Part of a small language model's weights.
Architecture: LayerNorm before each block, no biases in attention or MLP.
MLP neurons of a small language model. Each row is named by its layer, matrix (down: output weights) and neuron, and shows model dimensions 0-191. Each number is 128 + 24 x the weight over its row's rms, rounded and kept within 0 to 255. Numbers have three digits each.
Before each neuron's rows, "fires before" lists the tokens most often just after its 100 highest values on Wikipedia text that the model never trained on. A number after a token or word is its count.

fires before: "ies" 13, "ts" 12, "s" 11, "h" 9, "ial" 7, "ut" 7
L4.down912:162107085125092105149096162110122153109130134129119118082150116124119101103123150178121107140077174143144132178173094128176109124153151134114122132135113151186147116151167159087090114146105129128104163145124156143112145159123094139101161145121089118109126139110126150101160121111131116144111160149118113117122036127133151132163130104099130124102165116152103126076113149132094099138100130096114113087137150126108144100147137150177176122096155134093166119140127115146130143110157106125103096107117150137099162138151138110129133138146133170137136132145154132099156142134135117112

fires before: "|" 30, "|---|---|---|---" 17, " the" 6, "n" 4
L4.down15:110108096115147149106123133116103143120120160133163137128095086103126103113140119108159124178115131119121089133137154126164137148096135125138134149105138105091111097138120112118145156113136117103169112134165129148122142132148126119148137140147182156173065084104103093129099144166120093120118105115174137110154111125152109115113103103139127144117133117154070113172095179154144108109102129130127147124159140120142212126114158154130144118114173137094166158141127097195100096126148098160131142174122139125114115146101079124111120133106146103093142103134130136149102128109145164140

fires before: "4" 15, "8" 15, "1" 14, "2" 10, "6" 9, "9" 9
L7.down423:106088150114146123138097133162139114115132147114188142163120112110132132116125115175124111131123197114116144109138122095110110139114104171185123124108109110133100128177126092148106096137115112140099093136078145185155131143126123131090105105146126187164129146150130177126171118134132147152091130159108084175143106132154089139157138090137112062127113124115158149093122156138157130144092119128175139128113137157098122151119131112111109120121093119132099161138134166178123138090105138125111148101138161109144148154108143108148124136116091123156104118114105136092137125154132105124

fires before: "en" 16, "t" 16, "w" 6, "g" 5, "ater" 5, "c" 4
L11.down712:154137124157153144130144137153176080138120159089153116149112112132105138084116147115089114111113120168122128085127146128137102139149054121114117148158137124126138123112151135109123142141125120122104109110181104106138144086163139123131132131097140149146130117109133115197133170142111108109130135156121133127115129157125114120120159143167129133146172212093105128135109136082134109125083154167107167163121110119131106093144136084094153081127176143095171108172097113124134101165137129104133167150116122138130104111079142108140125139136149129122144129125101100162116102165107130130

fires before: "19" 27, "20" 20, "." 7, "um" 4
L10.down954:091121104121126131101149149133160139137138153146110168084100093086125167164142140141118131194111169164151107153121127163162106134127113100152125109116147148130116104089116099114104121148105142086084097171117144160103129124126140125146129117069136107156081126131169143116101118130135085122102126104122112139122103148121157115147134147122118115131138122150122104133094148116112139173110138182121143152186154095168102116115126192118127137128113110105109142106161093126141189158090138150130119104108138114107132124115088135125137105120175112132126119120145124114211104130128130120

fires before: " a" 20, " |" 20, "|" 9, " " 8, " an" 6, " /" 6
L3.down307:113124150126117139151119126166164136120150134100163115120116154140087144175140152158122126138123142124121128100158132117129127131098121127122075146147152182130099095151112131088107100157127108163146115096105101150114141141133154156139139170092133162118152097120151083109142112126138164121048118145118137120107092107132137153116116145142130123117119155085130131071107106097165130140089106126120126119133149120116128112127150157109106082144189095157184153138137136195076128103171135130122121149119098137149158137157174103157096141103083097113134113130138118105104135128131139103

fires before: " |" 31, ";" 12, " |\n" 8, "," 5
L4.down451:135149128148102148128167101158130102090144145120118127136137080154137109118112131140136087156134141116144179088092143117119133101088114122137138165126151139097124129095148129150141112126132141154112124127129097127128066130097124173118139134202096153109134106114085118159173148105122141147137165129156121136140147115117128101179128110156087110155147090117134125153121076142138128122149098148102098087149128140112162130120143126141154130110159120132153143125135155126169131110139080078136146112102082184105066151123154141144154114158094125108139148130105130085161094119107139169

fires before: "ies" 13, "ial" 13, "i" 10, "ation" 7, "ut" 7, "ort" 5
L9.down498:089052179105145110164127097109126138133113126143138095125147133121114081102135115100089069120130113078141125138129151174132113126147133139144163141095123151107143112091132125150123132137139124148126170142153134108139136124139152164091108161128138102153139173099150134090141150137175130132128080157121171166146114151113127129162149083110152085110149154136118143167153125117109121136118117123121144103148129116147142154149168111144087104080097113080159121169154102099136153106143110103150122071139129123146129148104133113090121130120135118134136111174144103128103112163147168100

fires before: "|" 35, "|---|---|---|---" 17, "|\n" 13, "|---" 12, "|---|---" 8, "===" 8
L3.down788:119142129124165128180136138136157138113132105130137136171086123108138121088130134123163111109143179145160130139144129151130130135142114155124128128112148128144132166142131097102132144173143086107132130074141083144125102153133181116117127119107121134141180102122084108162126145114104119074117097133086133099099131131140102119130175120085105148199146183133125109090112187126136102158111151128138079091129128114134181140067135112106147148137141139143120121149146150134126133140116146121130101135190127105083120102112102110114121143063143111136127119148097124103131113141128139153

fires before: "d" 22, "ed" 8, "c" 6, "s" 6, "on" 5, "m" 5
L3.down12:151113110144085089133105117114120104174135099139108150203091122123129130137122134078107151140108127186141131130128113143109165110142053162103124127126151146161147147146075147111113128140135110104142180133133129113131118149149115124165137175103152173151128144131136117150102127136132211109152115110117111097128159112098139111116086125115123132096129140125082125135154108122121132128156102104104145154176141142144142186164140143145095113111082133131146130103137124136100140086087132101126084120143101131148128124100147147109136134137098146101114092127145131124095136102171136150

fires before: "==" 27, "In" 11, "A" 10, "The" 9, "===" 5, "ation" 4
L7.down585:151118094114138132114101141137145142155091164125118112100129134094110148137146123092138138176130107119131104089097154106113123128163060135111155125144140126150121089090098179135147084130154123135109133152152134102131150146148127126106113152109105162096092117121129149094123117071150169119148151131156155138098169141143160152143110159102133129130158116129181144105164133123125142108127126156116144113201122087130113100140167129182131115122074143176137129102098129120140151108100117156125136092136109135119136194118105100131124092104119102119099136127118129115162098156126163087

fires before: "ed" 16, "ing" 14, "s" 7, "es" 6, "r" 4, " is" 4
L11.down717:108143118147135146160140133170169127135148186142130099114107124125118142093154127168140141109143108139132123099119120141128135179119132127146117124143149154122147125126109138182140096121109125107141104118155157129148128165119076138145104095127129125224126104113102084130144137086164068114148153102110089125120149036136114128112121116150136129107112136151141099127097133122099157092113181142143155105153100146126163156127164110154155133151149130099110082110128106149137108108119124133120119146123159152120119145115118096142096117117088144130158136114142109067092118126133124091

fires before: "r" 18, "t" 17, "c" 8, " a" 7, "s" 5, "use" 4
L10.down685:110127130121113103129122088147153122135170109140151148095056138115098126141111141139098144124128140114122143126177103107138087099113090109131122165135095111137147141136079148182133117153147148116148160126126107177134144114101138112118117115156167113128157150148144057216140130168134102152116131124112132137164116144138121106088079124145145133147105133113163168117107171163104149101155158131134133129135132181094134121145137097140093134098159163167136130100115122088107104134143095124138148114115136116153122094111141164107130085135124154126140133115118099115159099129103093128

fires before: "|" 25, "ord" 12, "p" 7, "og" 5, "ent" 5
L11.down457:134109167106146134096102170150153092104122157156131121122091194167148149135119121114109106109106158116140163160127129127137149132148113113112152143109062096137141116105132096109113103116108164110149101148143138117155122110158096114116134103091125115139104147109146133144139129115140136150122090105197151089155135082132114130145137155131080109093131161094125117174138151113074143087109138132112154123127221112159158100139143146161157134100130097141134144114124152115099119125136161126176160137124123084128126109137122146147120102127138138114170149138127116090092123134098126114

fires before: "-" 18, "|\n" 13, " " 11, "|" 8, "|---|---" 7, "|---" 7
L3.down775:105149138145150153130185130117092138159134129145142111109175118129174114148130081132158152114096125144104131163157146133101102161138109123152093158141132137153075161067116110094092161070157118156057131155148124094102105129128111123119115153121139113123117120104144137172163103113098118163117076132104141145142106131095140108100118088144146128148122124146089129157138135111083123134103114194099150156120124160102117114150093118116180128119134117124131110106151126144154121129104107098149149093162111145118126152125112110133176150110129135161169154126121130121157144119149142108

fires before: "f" 12, "al" 12, "c" 11, "form" 8, "i" 7, " first" 6
L3.down907:136150125138139115116133144148149096135161123130159139055161141112097141096119080137122131138129142118109107156078106164151110151139182116134085123142159146170144114130106126143171166145127088154118135153145109166096132131146135153146111133127081138130127146166056115144142115147144094144131126135119124167103063110108127131141166118120126138127154112115091098152088163166125139081142140119165138136104117165103135165093136104148118158127130146128134086137151163136117142099087132132114105101127120113134125145117164153123143119122134120094119135052138152135125127074103132094

fires before: " |" 30, "y" 10, " |\n" 6, "ion" 5
L3.down223:136153125109111117161159108136121132137148118146098105137093095145111160127132085147112061147093071146158146101108134090109169097121118106180057110151092119147125174121163181128134094116122122107139121153181138120124095184124106125124164127105138157119105152117098116072108160142118173097117134113136145105162136110148134115130150091148100152108153163168144139121136098143119159104135147105114113154153097113150128156102119127116133109131138131161158150117141077110155152156100080102138175148142114117108154130137132122120122136113113140115121142120148112120139155127124109097

fires before: "ed" 20, "20" 10, "19" 8, "ge" 6, "es" 6
L10.down446:081150138070138147149118149093128130082137167100120117107104104132135138144109110167146149176121143116194103111094123123147119112103148111137105076103163162111123168137165124162144117121127134146107132128140145144156111092119114081185151122089101112143113084144116138129102139132121123128143173120154121156142094138122099117156133097118139109123135087098126133134162113124129099135119128126144046125140119145130126121124130142099140132115152147181155149125106100139144135135142150115095122130091149116129161137135070169136069105128171136129122109133158145120147097175170147150

fires before: "ut" 17, "es" 13, "ed" 10, "al" 6, "y" 4
L10.down371:128123166150149122157145121092121122197155116114123153141120101160086139109137137103125141125139114138087137148158140164129188130154138105121117117118151167138173110159111123182095108136117098125109140171134147130116129146165077121105127082153154128158126144139127131147126108118159159144096136071155125074102096152123157104095121145115123094110108138106155102164131159125144137109113111144138091152146131169123133106128152114123132174151184122126115140116174116156100135137077130094066136134099123139149141111138115096091120123112112116136126169087080135102114133117110122127

fires before: "n" 14, " a" 12, "al" 11, " an" 5, " American" 4, " ass" 4
L4.down735:119128150126137129141122094084135118113074153084092060112136124087108173152127149123133132136153129113132085107113142101126131137141162119096127083167108131122129106116140159150167116148112094078111118117128124140122131126157112135115166108116163104175133130141072130146128093139148130137098116118116166094167150123161136160154142138138151146131104122148104154135087103106137132085119118093155140139160165192146157148151102155115112127149137097136144113173109169141145068128107111130147117157110100143110150077131166135139137165124110145091107124145135111107118111179148144135

fires before: "le" 21, "bum" 9, " as" 8, "er" 5, "ch" 5, "ing" 5
L10.down846:119158118077122103148139119134120156120117099145143118115129157105104112120113145090113115134098151118081092104150144084111089181119165139123099110111144106170157157133145125094112168131116145139120104137152105130142127134176131128151131089172118125164163116109133110134112144119107123186153135069096144123118131118152148109132112114155132122098176150107169132111180115128101109110142139138143122138107118123111128139119150094131072104141109140127151153103109143123142122135181128115136115138186163095135179130193114165147090089140153128159092086111152126147120135095100139122

fires before: "20" 35, "19" 25, "18" 4
L10.down17:114123157123134166138122091122113086120129139131156149152159098149150123154136154153132124153119141103149184147105212132165119063117110179095149133109114138136140153053142173124147117152109127098163126109142133134086136156147103149145085124131096141141161110117118133105133131154130131113113149089120114164091161151131157118137113093130116127115139114139150138165123177156166128089079134122109083101167094112117123114149126102145119141141110120127094112131132100116131123080127121134136156097114111095128121124091101092121083140120115110110133121149107148130153131126179169147

fires before: "g" 21, "ge" 13, "ri" 12, "ious" 9, "ents" 6, "ss" 5
L7.down254:113129140102196136129137101084113138125135147117145126106120118121081168118137121138147159116156194134112115123099127145126155106123100099139152097123150097145163089113164143121117145151145157108118129080168160129099180124080137111127130141157129090122159123148085128137124083115132142118133111157112158118132128135134132162142103107111149079179165116144111121115132146104107136158122114139130097095114074088109160162130147167117127104171175169123176153128139108132083156093146134125116156088106107128104157136117128131124134123106176123168105114123110102120115139134118089151

fires before: "20" 21, "al" 11, "ic" 9, "19" 7, "it" 5, "ouse" 5
L3.down766:142111207162135149113084099077097105135162120114129079151082105124125131135103103153143124080135128153123123099136127119146123122116168173143090135084155123135186114148116115099141148112157159119112133110123157160142126108118129114105137148140097122159105116105181092129158129109124134118099125127099093092116139176126146133157142110177121123114091119097126121078135167129112126119112117138102124139146147140157092143115135108106171130117125137167135109134152153095157124120119151128131125132098098149165139142089119132145095141173164137164125084133091133124130156160151129182

fires before: "ut" 15, "e" 13, "u" 10, "ed" 6, "t" 5, "ion" 5
L6.down211:088137132098118163105115139129121129139073133092160136097123118177124156121136148123161169160144117099119131118130123165096155133134128146170162119095129125103096130175166177165117168101122142129137097150181174101110071138106091075141121128111111126118111090129138127101143144107138138130125122123134113158077092133130101085162117176103129166116081119169137141116116115129115123126104132135153123124156126120152156161109142141108133079147136159144132095085131132101134137096137115097143126176126157147138163148146124134131138144081117112089145133133096104086149144142152096133

fires before: " of" 15, "f" 12, "c" 10, "i" 8, "form" 8, "s" 7
L3.down189:135173179111126113129098130107171091129154106148147119135152172160104136100080081092146115123108142116108092148123104112133104085140137146124095128108090145133142156138102130082123156192178117139123123139177121134097138107111137134122091146143110154135099120124125168139102155113120146118167144155106129136146131129117129102134117101120168126141131097115136116133140130141085135118108130135124127153142160117160129115102103095142119127112131144124083135128132142145135172090132171121152078100144178120126121166066135127110154119148154126072135160114175197115154118137117100105

fires before: "0" 20, "2" 8, "9" 8, "5" 6, "8" 6, "4" 6
L11.down264:118123133124130182146118159173136135068130123125137111117157102135126188156129147128109135104100178100154104140102102111150142167139129141134112081149125136147133061137154115120104072111146131135137122150116095117159143158121147162122085097114094103116166125138165130186095155110128140148056120110132142118139113153158108113152120132119134112154100170109146138134126124146133099146124106120133117171160101141107117138132170141145112139142089129140093110154149140122200136154160144144121143133145123112111088167109120137105089122112138116103137096075095150142107140130096116110

fires before: "19" 30, "17" 9, "20" 7, "18" 7
L7.down788:110127127128092083151144117109141159127120138085109071105135129106087179148115121112097147107119163140137170115114137112127157130108162168119104092112111160111155155106126156158107092126084096105154130112152143115125110123091173128104116120104119101150156104127090146131131125123108102130137154099160130112196144104129126125103157147146147144112124128112122136142093166144143130137118095125105094100093102111113139127147148123128079148145127132131173182062154122131131114153160136113139191143146146110114130128099148115159117168135151138080131138154115096142137180131118135177